config.yaml
n_layer: 18
n_kv_head: 2
head_dim: 64
activation: "relu"
norm_place: "pre"
rope_fraction: 1.0
qk_norm: false
parallel_block: false
init_std_qkv: 0.0386
weight_decay: 0.1
grad_clip: 1.0
decay_fraction: 0.944
decay_shape: "linear"
final_lr_fraction: 0.05
batch_tokens: 65536
MLP neurons of a small language model. Each row is named by its layer, matrix (down: output weights) and neuron, and shows model dimensions 160-255. Each number is 128 + 32 x the weight over its row's rms, rounded and kept within 0 to 255. Numbers have three digits each.
A block is one neuron, or neurons of one layer that tend to fire together. After each block is what it responds to, as a language model described it from the Wikipedia text at the highest values.

L4.down72:124098091130165123156122139147110143096081135145068174128181166156126121142207112083120049188121095163126082131131133135089111207104165148136217134127143181119159160117131125134138108159113143148160088109144132072140133160134151130102175129131173093109209037092084127138096052121109154135
L4.down124:093105123115146094142131151135099122133158164098170131130116128080170105144159126175084144082102199154208194107091116215161080141128074139104140086090177129136114122108129127134124126124182102101165131055110162117198148166126138158137103132147142143124151092109050131162118170082089175119
L4.down192:137094140109085169131169138102082124111152121122104101122135107080095072069120129107139184110119106155146193121128107091141131159176108116151154127166124069048121053167132136060123132098123113124138115084096151121095118151192134175102161125105175190118146154171218185155175114114111233133
L4.down492:116145135175098111189147136067108149214132147133183111118142138143150146175047119094163124088160098155176095159124110088134109150087212124132147150086162108174128122130130089137160170095114171152145080082130143162160128082127192135099158138133113116156104122105077078084148206160124148120
L4.down513:120162137109091183123127104099155177175137164118160133140160121181101045111101148187130115158114149117129095155185128132103105172188136108091131093144092184125160126077196157039076139100148207154175100109154092206154134154127145139170101113177131120083162120147146154116096116123162087113
L4.down767:158073119064119176046189097077111145098138129096120125140094152174137066174145128117128206187165126100131073146081145123158185090108153202153116152104134136085079099193070177171147139116098118133159049144151136093136124159141181110102109109154100113113107142125140164135178078101120132054
L4.down863:159085051109168083149142120108109063160105183162088109129128131151141123121157134226168126105161201077083121150135103156197136138118148116109185101115122080149190147156132104137094149118144101174161118142125127085161101050137108093168135101054150133150060172175112119168172141166163114079
L4.down864:022119157138135192128156123119162137148171133143123132062111102122108108111155145140049140129119141169135083138083110125165072146114116128158105164134119125150105103147111210198154122102151123038140162098078118151139145045172202157152118158124152165123164120181151155128105118081151086110
Four-digit years, or the second half of a split year, ending a date phrase such as in 2012, September 8, 2016, (1991–2020).

L5.down14:087113152159064110130143160139139077147118088116099126154076148191187158136145086167185136049161135112152161098161150090148133131140144139132157135083180126196151148143123175148160103111166123119098089139144135125111083128115127123081121034118125123082087167143088104095063200128135130110
L5.down52:017129119143121154117111146088088137154186088168098136124095184169171121145151166116132111140143119091115134118117111076103081171151156107113144148121115141205097155141119144110088101151119152094129095154170115109114129150091119175186141152046181138116126123140169171095111139151136095107
L5.down367:058136125165149087059075109093084071147113122191139088127194097100096128063055124156115073070162150121102077141127087132124101145149113131130123138155120158143165162107154153131168136108135131128121128105066089101088093089137176106185189083080125113080108121099105065151116128101116146133
L5.down621:101120128144112083151082117082134138202142171173152107103135112139156187131107146152153110002101096191158085160091053151097143101179125115118115139146124126105130130154106149200131108097144129109121094154135120116088128136083075097119158135113063120085080130124112081092135102153121118137
L5.down682:027119143144134132150124093088132134174145095126160132066134150154161126188080095158169167077226168143118144160145152183131129079069126112161121092109164095146112150124196108109138111145153113153116138134135113157136110123153131131147149138117115144095136165101137166138134084113094138106
L5.down742:060154100157063108145145176089126154203157115133153142115174166097109166139116119153105108111164095104141140133093145099074090128118183123070133104120149119133140145176190192126107151131131091135111135169112128091187104128147119141154149078168092096138081132120163128097143091101170198130
L5.down934:113160121098118123150110140122148104122137117147195138090108084131116170147111045195153099036136118121139092184131160116146135129163136134103152163119157180119110144155170110089127081155050184171055084112157159095133117125165122166119121109104063138179096136118137099106078156104142067120
L5.down1014:000126112126070120132156136045127083165162152131171198123151147128184194103132140153105114127118114170116089156121081109075087133141155119139139124123112127154182131155120135119116086146100148107126092089083126100105151088111131099158199110133087158171147159106154125165110080144096132092
Line breaks ending one "- Field: value" line in Wikipedia infoboxes before the next field, e.g. after Area code: 229 or Country: France; also scattered word pieces.

L12.down62:054128115134161145138152126108181115113112155127119091075096138147076099142097126097106092078105123163148094125183191123122106144076115161157185102147126139165144139138048146141115080097121076110110155127153131084157152074190110128115085102151138122153121143081155114126116142159172108101
Tokens mid-way through Romance or foreign proper names (Deport-ivo, Jor-ge, Gon-zález, San Diego), plus connectors just before a name follows, such as "such as", "Journal of", "album by".

L5.down270:149138093115136165133184140110156180126097054100146133126124171153112181143143174142064090033119087139165143162112064116085116171181112155155165133160149126150124121090125127093098152087145094121157156084089109107151147090088187136140135166125154151132163064172131163126116149083121159122
L5.down376:158044153182127076101076166156090128071084119150149150142158098108149132099069125128098156154124091121122112158095138158104166116128063069114092147108229193127103106118167107165093123131086088100160113172108088172165123139174161158132106145066047103125089149102181060140103134120093153093
L5.down443:117139118149158156126172191144131149053148105141125116136143133116103179133142124163068123101126102102119113130136156115133096135097154242049115130093114143115149118102118091077085185137141103125106104146171117113092139063160166140187110074164189178109123105089120200086120154133142144150
L5.down536:150134143041174166100174179131140141170187110139106118092067095085126105193097163145179107127173143154159180089136116101116074138068210159139162118106154200105168105095100099160104075142094088139105120150124095146124138171168175104127164129147105096151141165078157110102096117163123129140
L5.down797:136096098154125171068130151171129173124137095106084176131084124104138122110165148120098117087149144028127141095161120146151050072089159137151118124138132112163150133187090098145066119091141161118070138125173168102107145093181136098122134113115167115160191158086160202143193065124105119147
L5.down828:070077095164105122105089149082170087132142167104152089135111124075144106168132110120098084090108151168119165100102111167096153170121135170116186106155140100105090125201157116130131113096123140099142146099161100188123091121083152148157124142142128137148136131138091181117105129186138176167
L5.down899:095113154133138148187123103060136101079142078096133126141073105118121136138097168075179128069147177127101168111147133083144118177201137134165175128078162069084119125096096146135160166147114167133145180112148124093113160131111140076206092164051095108082142157149114196101107172176130169119
L5.down965:133148191123141082094121092195110121152139154183145111152198102142159086054118142126138100170086109149118124117130125138106142111067148151149104095101107189112138126102116108168148108102076095133178130118197083113186090141120145107118158142079101080076138116071111170106136191162136197141
Word-piece tokens inside non-English proper names, mostly South Asian, Arabic, Japanese, Chinese and Korean people or places, such as Kam-al, Mutta-hi-da, Xī-ng, Hiro-y-uki.

L12.down695:074118124141106173107137082157115106156108075118152144091209122143166121157130186177136161060160166204179220144125203131099110096151136163140133102111147051133076173148155051152160156161092152109071105140159182084115186112141138145070144051141138126090123107171156168155134119082126114120
Plural nouns or plural endings for countable groups, often after numbers or quantifiers, such as 74 teams, 231 students, 22 episodes, Pirates.

L4.down222:025134089181061140149126168107138131193023157121095143102120110100107114118047118108116132067119141125099107103147170157150129077084156077112137155111093171147151123095131082130064127119111113154114140120167122143139097081082137146129127179103140110128090110138149120100110146137153150177
L4.down256:154099135111139152139140087153166116064124116090176175090159120147155180103173134101118118113105133181138116074146125133191114123110071192125109165106063076186074144084133169152166168103097115109088141176173141150142184133138095144181131087103119142187141112132131114143119171197202101125
L4.down343:116108086127136139125150159100109141096175160096099154088102134172099138175173136139146108077105150129093148124066133116127150119140214096125141160069140071085160224102179095117129105138121142123174071169135085156155086127122087101147170151140156154175119210166154162136185117150137138104
L4.down347:147112143135172113179093174051140123140096144136142147126194170131140123128128056067099141053154128096122139142166103099142161123182173163119086121114134140111172076089092183121141170118154133199081121073141114050111090140135093115118091131122115091129171132053072092144201185119071108132
L4.down363:114112161185086106160154100093107086137134153140115076104093124106133125112109151118092124072116110132168145122164165099127188104112136098173162171207123151108173105124133097197169108087171151118161138135147147148154102144173085132121134127206170122078169164112151157071165122161167189055
L4.down468:178156090175115154094164138153142129147134167084123084128174149115195162173138180211182100077106125095139147089106135122170131122121115096088111108159091147150147187117111120150146120110142126134122133146139144099155083150094215105136106202095154164122117121105099126104099109093168100148
L4.down594:114056118096098121119133127170150143093084137102115139114155122090186116165152112220067090101106096109096135159118108226140153137103071103229114163108109108160130162145157097103129092125104052135167183103138153118094126106130146125129072128125134094101168122148119117168098151135206151105
L4.down950:164155185062112157138123134121093143091093075157139159145145068105107168152121118175120051056094130174149185142167157106153169163109126151115098123160100133106112047136147118166180112157131068116115132085160149170108123076067156174073080136157087135127106171126080143109163142165149150093
Second fragment of a common word split after a short opening piece, e.g. sc|rew, lo|ud, scoo|ped, cl|ue, cr|ow(d); sometimes names (Lo|pe|z).

L5.down190:069139105099133153131121107123131113127147116122112081161112126161086081129158126174090135104087084152163162174174156098153082137118082134154098086112119118108108118145132169141180140058188179105133107090147149153157173107108138145155118079133196134141163115188112134136096105127148090104
L5.down322:050122147127104167086066146080113160135055162161119141125104166136173096130146117219095078096120110128092192173132124144083096141113152094146131102197108109121140144150159166131180100182136134109113170128050149093111091127104078137148161109118121113114132167070089123130156109179095110211
L5.down626:044104096112131133200140106067128114077175108134171179089089129101132099147083106061076158188099110165123125116087135139074188109116149116119096151150074113121163100119141120138129115097075062128118098160120136137133113104175163142205185096165090148105159100134106098113131149113120105121
L5.down670:097115188135139200114155096119104119124183101122077103098144096146117097104149171135076120126141089145183112132110157133168097152160135090148145153151118127098090090157127166108193131083150122060119117119073126135138140056150190128177146163130148189104148158176179156174157158095141175066
L5.down688:110106182168079181094145152082127176135096070145142132118190092053115082102132118098099091085148099157101123134093193104059140122122161132110112108102172168113101187199186097102154103179055104131106159094140059077069094156198112169086187147145148127118128153151149133113125115137137128112
L5.down790:078112114074141151101178128125102076117134179114072176149147086109167149112078110155142123157118127097120143086072090127064158106142152138124174153087105107077143106153126089088157105179161091148106128166158146103167117140186160163160144142146083142103108127131211159149186140177136195159
L5.down941:089161158145108128182094137165128119162101094144150138142105114135120122137053119171061166088124095136047090120142188102148107208096157113105105103101154131073193096092165115112188095133175147125157142153124079163106120105163119107141117128165127125150135132170095082116115091138140127114
L5.down996:106124099153144152118163104139108156126113094116072062083129140187121174117101196171060201142125166155135125167079071157146116122185175145114170139106098117169092042113135132131161145119121110085157144109176140104112153082216202155111133135140204139112180102162118157129123164065138139113
Year tokens or their final digit pieces, often after "In", "in", or an opening parenthesis, as in "In 1976", "(1997)", "18'29'".

L4.down29:149142133172113086074155095123104095123081111152166081139129100157184149127098135140174080136064074164136128088058111154050111137099147095148145134166185159056128124085107137163155082118133105111148179151168106176137142097112146142123107144179173116093097104105165064115168092136186116141
L4.down138:055109134206174103109175179110113176129171135066084134151140105083158120112184077112112100134107105117183093158150109061184081112098104136119110127165156113145139087149148192153149122091096170082126096149112114146137148139149182128131189128111161156132115064142064161129130115098104131153
L4.down274:124126151124099101143118135115118114106105182086149087103110140120124146106112127214177091104143108130160140131154162103108093109136105092085193036138157131132129180119100185089087106116141166115134092127141116171174138110150170094159084161109053150151124163137188140113086168209154139112
L4.down295:117100083157097103152079144138142143149187153134128088148138081141152072104206130104097112188174141117122105103164091151161156145140156154073155162145126149117160132166112104130085154128160125071115177145085189143192132144121097115091070183086126097108034116143141068197119131118079086146
L4.down329:095137106135137133121199128165133138097092108128130202123138189178152160140148111139099152180177087131196196146115132116133150143133125219186149123161110137076147075137118095137153157128111126134138172161182198086163192158116110125072144043136162091183131112168117131154155118101164132175
L4.down636:044172060140139150084147119124154122136150133172132135110158165146103168144115110072078161066144096115117172155159062109113100134073168147088100113110163177114188114122133176078127128120084174089112188151092144107102148104129136122137118140118157098148131134090093145119108112192138089156
L4.down676:052064127132159150102129107071120149135076105170135123136112136146108119106128138088126140143107192192144133199162104155162105107127163081141111126146119086152107116105163113086152156116127177111142157110160147154141091102123066090215115133159103140104096124123110171119147171144139092061
L4.down916:146108156109137115121135099159120114142116138111135157100201160116132178131149182164128098156124116101117123097112139109151091156161061162167171107146118111165094142124124105101087091133101108187149130120147148082150110204062194148102176172106125081150084137084089141115133071125175135090
Mainly the noun station in railway contexts (the wooden station, railway station), plus predictable noun heads or final word pieces, e.g. Melayu, assays, Pick n Pay.

L4.down32:075170092195183138154112110111173103168068108139059088114137091080151141091100143148092139095183129164167113162133131187142116109150104127143088150082139085177146094095130128113147104115087122163100089121122128124093171095171122113126103163042166053118231129136099071137106178098131129152
L4.down232:060142131191141141133093126101109164134133131144130113126153171134167182132105116172059127097167099091124113080117112098121116154188146120136163100108197205118100142078147112131103178073107122186091187145136107062166158138115113191134144143136102105113158088088139156142096171086122123149
L4.down305:023155100176118103125199111177136111105152083149145122100185146172093062104124098123136070116146152082138142104118126054078130108177170113149196110099143171109103120119113131102146143120142124089137101163124076102144170136134130176070166126146138200149092103146106105115119113096073136157
L4.down397:006105118087120120141135128126029159181128056100107175099134102161146128093129101139119121114160194190162137135066124099110077157128107123142155140140115094122098140149128137099156204179128124128099107122162094140138135136166082125110153107115108084132085107136077177174128174139130166126
L4.down489:041147155080160135098112214093131073048148132118066152051123132126119146121180131137108168067141081133189132162163138135117072149142118127117161106067106118106085031148097143123120106166098162120152099130120098139121143092160136116098152186133084159144109115162106169120095162113051151167
L4.down628:100095118098084055153134127199181085105176138120110191148121127109171101155089143043095078063062138171100112113158081134119111111125113147088114146152093130148155133168092153132179122123091085115139170101147134104134100163164109152203076098103046121088093135075136152161163142160151157119
L4.down795:016124055113118121098110127164073125155132117128194070089163164146218163145083124140124090090063114093181116077039130140139129113239103148131125104102089123100101160097148129170118127102184115107102155164082157132139158125148110131139097117155066132130118188151143088111097090088109173138
L4.down861:163149169224183129174146133126098147110122160156073148090092133169126161088140128162129111113135121101078143116155165103139122090104142096140148154089104121113082117115212152080172122112162085103152212131085113148091152092182121092135159170095155139125107085100107064134061161101145074141
Line breaks ending a bulleted infobox field, such as ship length or DST time zone, before the next "- Beam:" line; also middle fragments of split words like varia-ti-on, precip-itation.

L4.down374:102147111074129177137169093141131109159116101093109181103140098095171155144141134134100118099104141129149107099095168075125176110226093097166126073107121122068084065129103104081147138107135104079120179115114114095122138207177116142131170103150099123179022091116122113135083152163131153150
L4.down474:136080188183172125182134216088125110062186131124098136117123206156201151147124109054181160125109110093153096138151144097115112120125078114083179133145130135093089132105171111138155093142104106126099169130110141131149144124136084177139142152103151100134136131165130156117162160125126139173
L4.down577:085066130137156149107101129114168161172090123111094152082119142137178089145086120145134124097112135124080133104092140126120175089090127111156144137089157169158095127132112079153107101090180107151118203121170147142175137137131151046124128150160074153135125178131137122114124129118217151176
L4.down625:052123134059141143088138142088100176177175151090170159146110172129152171194146109077096140096141168131167139116135140161135129105173103166123130155096141087105104072123080134099107157078101134131162144117119133141142105175107134106110174116147054034176147143141104133059116171104126099075
L4.down856:071131172080128124131133107104099150099136096117149172074109123174132126083101104122093123047128110129135090061168149129162110125111172143133131203099154110061069112115158134115135125102163139111193067128152112160134085116110104157120134107151174086132073116110127159172155088150094146101
L4.down936:144144128091137090106096091100117132124138150139145126129085153168132114130139162179120091048100112084141162125122122116122058146149032116155116137130195049122111173087117143129124106141166146176146170125140071122161168127054139175140091141161081140108123119141173024105142124102224224199
L4.down943:154109139086160105131129161120138146214111123091158122115150149162130128160181091098178173105102162121152131099093127128149126118122127112135132167146179079138124104105127127136112130156131109162117079121056157080157107180236108143187175108176149141088132150125044103156128103129113080103
L4.down964:122142158071181138111115128136125132106203151157088183099133154107208094111074097107211125164073120198184137144120134127147155138093101121174112177106141151145091116102130182198137144122067123098146144138121148070132105066107124141147143095144201098163124066151129118148131088098145180189
Opening subword pieces of Spanish or foreign proper names (Gu-tierrez, Cu-enca, Pal-azzo), "of" in noble titles such as Duke of, and "m" after measurements.

L5.down32:106166151105118095132158125115141165139135141099113130086136170125135119140107176108110080125111175122083077176145192145128098102095070150143130089065088153140164169160029078120108149054153092120161142124153102157197150122120135134137156146126082125109149183074156129075148134109169169153
L5.down47:044149148158080183187087150103095128081107148115122087206118096158153149121082217135116128157204124106127121133095117128127117111137137068111141138132164117100095154107111110067167155174136104114108114099107124110091152157149165146137139141046136100159149156150104087123114140070138196105
L5.down303:075142152186043098150167120098148101112127136139197131167111107129127182100100154131170109105108129101175096126076142116131115129142106137114141075129094159086081176100093119175174071131136066146121137136152135141180146168103098181171085126119156086065181196083122160130197110107131124114
L5.down307:091164142084168130092163155165106138117102119167077103184118095111106123163118112147062110130117158140118064130142164173103053196145118217150167109134053107133140109132134108072098170092131149070126094094080119185114125114136177152152132146097101145111106201128036126125142150155170190082
L5.down459:102085145116121110165174118171153119075175135090093079175153154057098168149107136090154107056123074113110133106143152136124066153083131146167095159127099120141129137110094117176097117120106138201097048136130110121068106131150074156176129162116180156114139180141172134181173104123124149145
L5.down692:140143124115150131133203077183115160136152169143117109115124188050121156195128141072089102046127158084140164092176191126186147154091177144095099157125130129083183115108084131148137136139086115155163161195112106159118128131142113074136129176102149086133177129112176176118120093094104157148
L5.down787:111149109108133172110144117135164186143160166100153129171096117102133152160095162075045121081092104123100057114185147133128140158135161149143179152107136150138110110149111139114118107097140157140067122112108124153135102051179111092169149132124142199157121168119132125142169124151188148142
L5.down906:090121076118183119171209152167148126141189112138037169102048162135093149200183090137103127131122180123213069121140125171119152121093173193131152108136106193155126120155113096138136157128101055091114192091132124143135133151125104126171164106161149164140100167144115065125051123106128108140
Mid-word and final pieces of Spanish, Portuguese and other Romance-looking names in lists and tables, e.g. Rodrígu-ez, Cast-illa, Agu-ilar, de la.

L5.down69:100106162094127098193076144116156139129148122186169122080112167144109117151092157110129124160120150188141152114150082132114162066117133151175155149154078158102132130088053134170156085134122112119056115123111168168180125118200143087185162130093166156087141095113116106085068127105084147203
L5.down102:093124161119143100102091138085128096165072094105143135143188189137134071142159070172085146096137125145133176154113113081153161126156071107162129135175172161115105134077107164129120112122147120124185112141081069139105096167091108128085128070146102135135121098096121128113114134080161101130
L5.down173:119157106132173112155171152141193072180099109157116148105140179162100133122082158064105153013104188118116162124161119130122109108143179112169130088114069121064163169075125080179060109075089132144066138142124177116129112062039134085160146129085101168147139125170146096117103109080110119137
L5.down802:110127107118165120157141169102121094155156166143153161111119085109116115154103179178139141112151124100149129117187042115138093171144167132137134103156134111216181129063113166129067088133086131079170138116075156112073151116059138130207103093162155141184127112110139176081146092177122168128
L5.down859:103119157124153170116164139095170117161129106094120164130136097136099134155102162177082149139203129116127136097180071128109137111121154132155125148059134075063094048138146106139138085146159157084159124160123141122117103170180126089175113144125117179172129200070102106122158149172095082186
L5.down929:140137116139072102134092192074110172129066126109177079122154113184103156125129107127179126086137152154094107148176112148125166103132167099108113054127129165135168148105137150102136162119153181150131154126101146159106140094099066184154121083115080132141129150131086100135131122101129052186
L5.down936:117088128136099123078157119175166116148177146087130085128183125125144100124241128198119107149151145098142180180180121173133078094195170103157128184106155126150121106125143147107109154109114134156200190168120150105151160142116097121103137071125140092170158140140142079119165109109120099122
L5.down942:117163128156108141142127090137111020199177088097165126088166130131148148146100115099130142089129179101077141167090169086158129095135099125153143150111151171170136166134096122126158087112059126157111171080120138140141149156094190131115090125147068113070074190139158059152092079111081066104
Word fragments inside concrete nouns in physical or landscape descriptions (ri·dge, dir·t, sc·rew, lad·der), plus words right after a/the (large, mass, plot).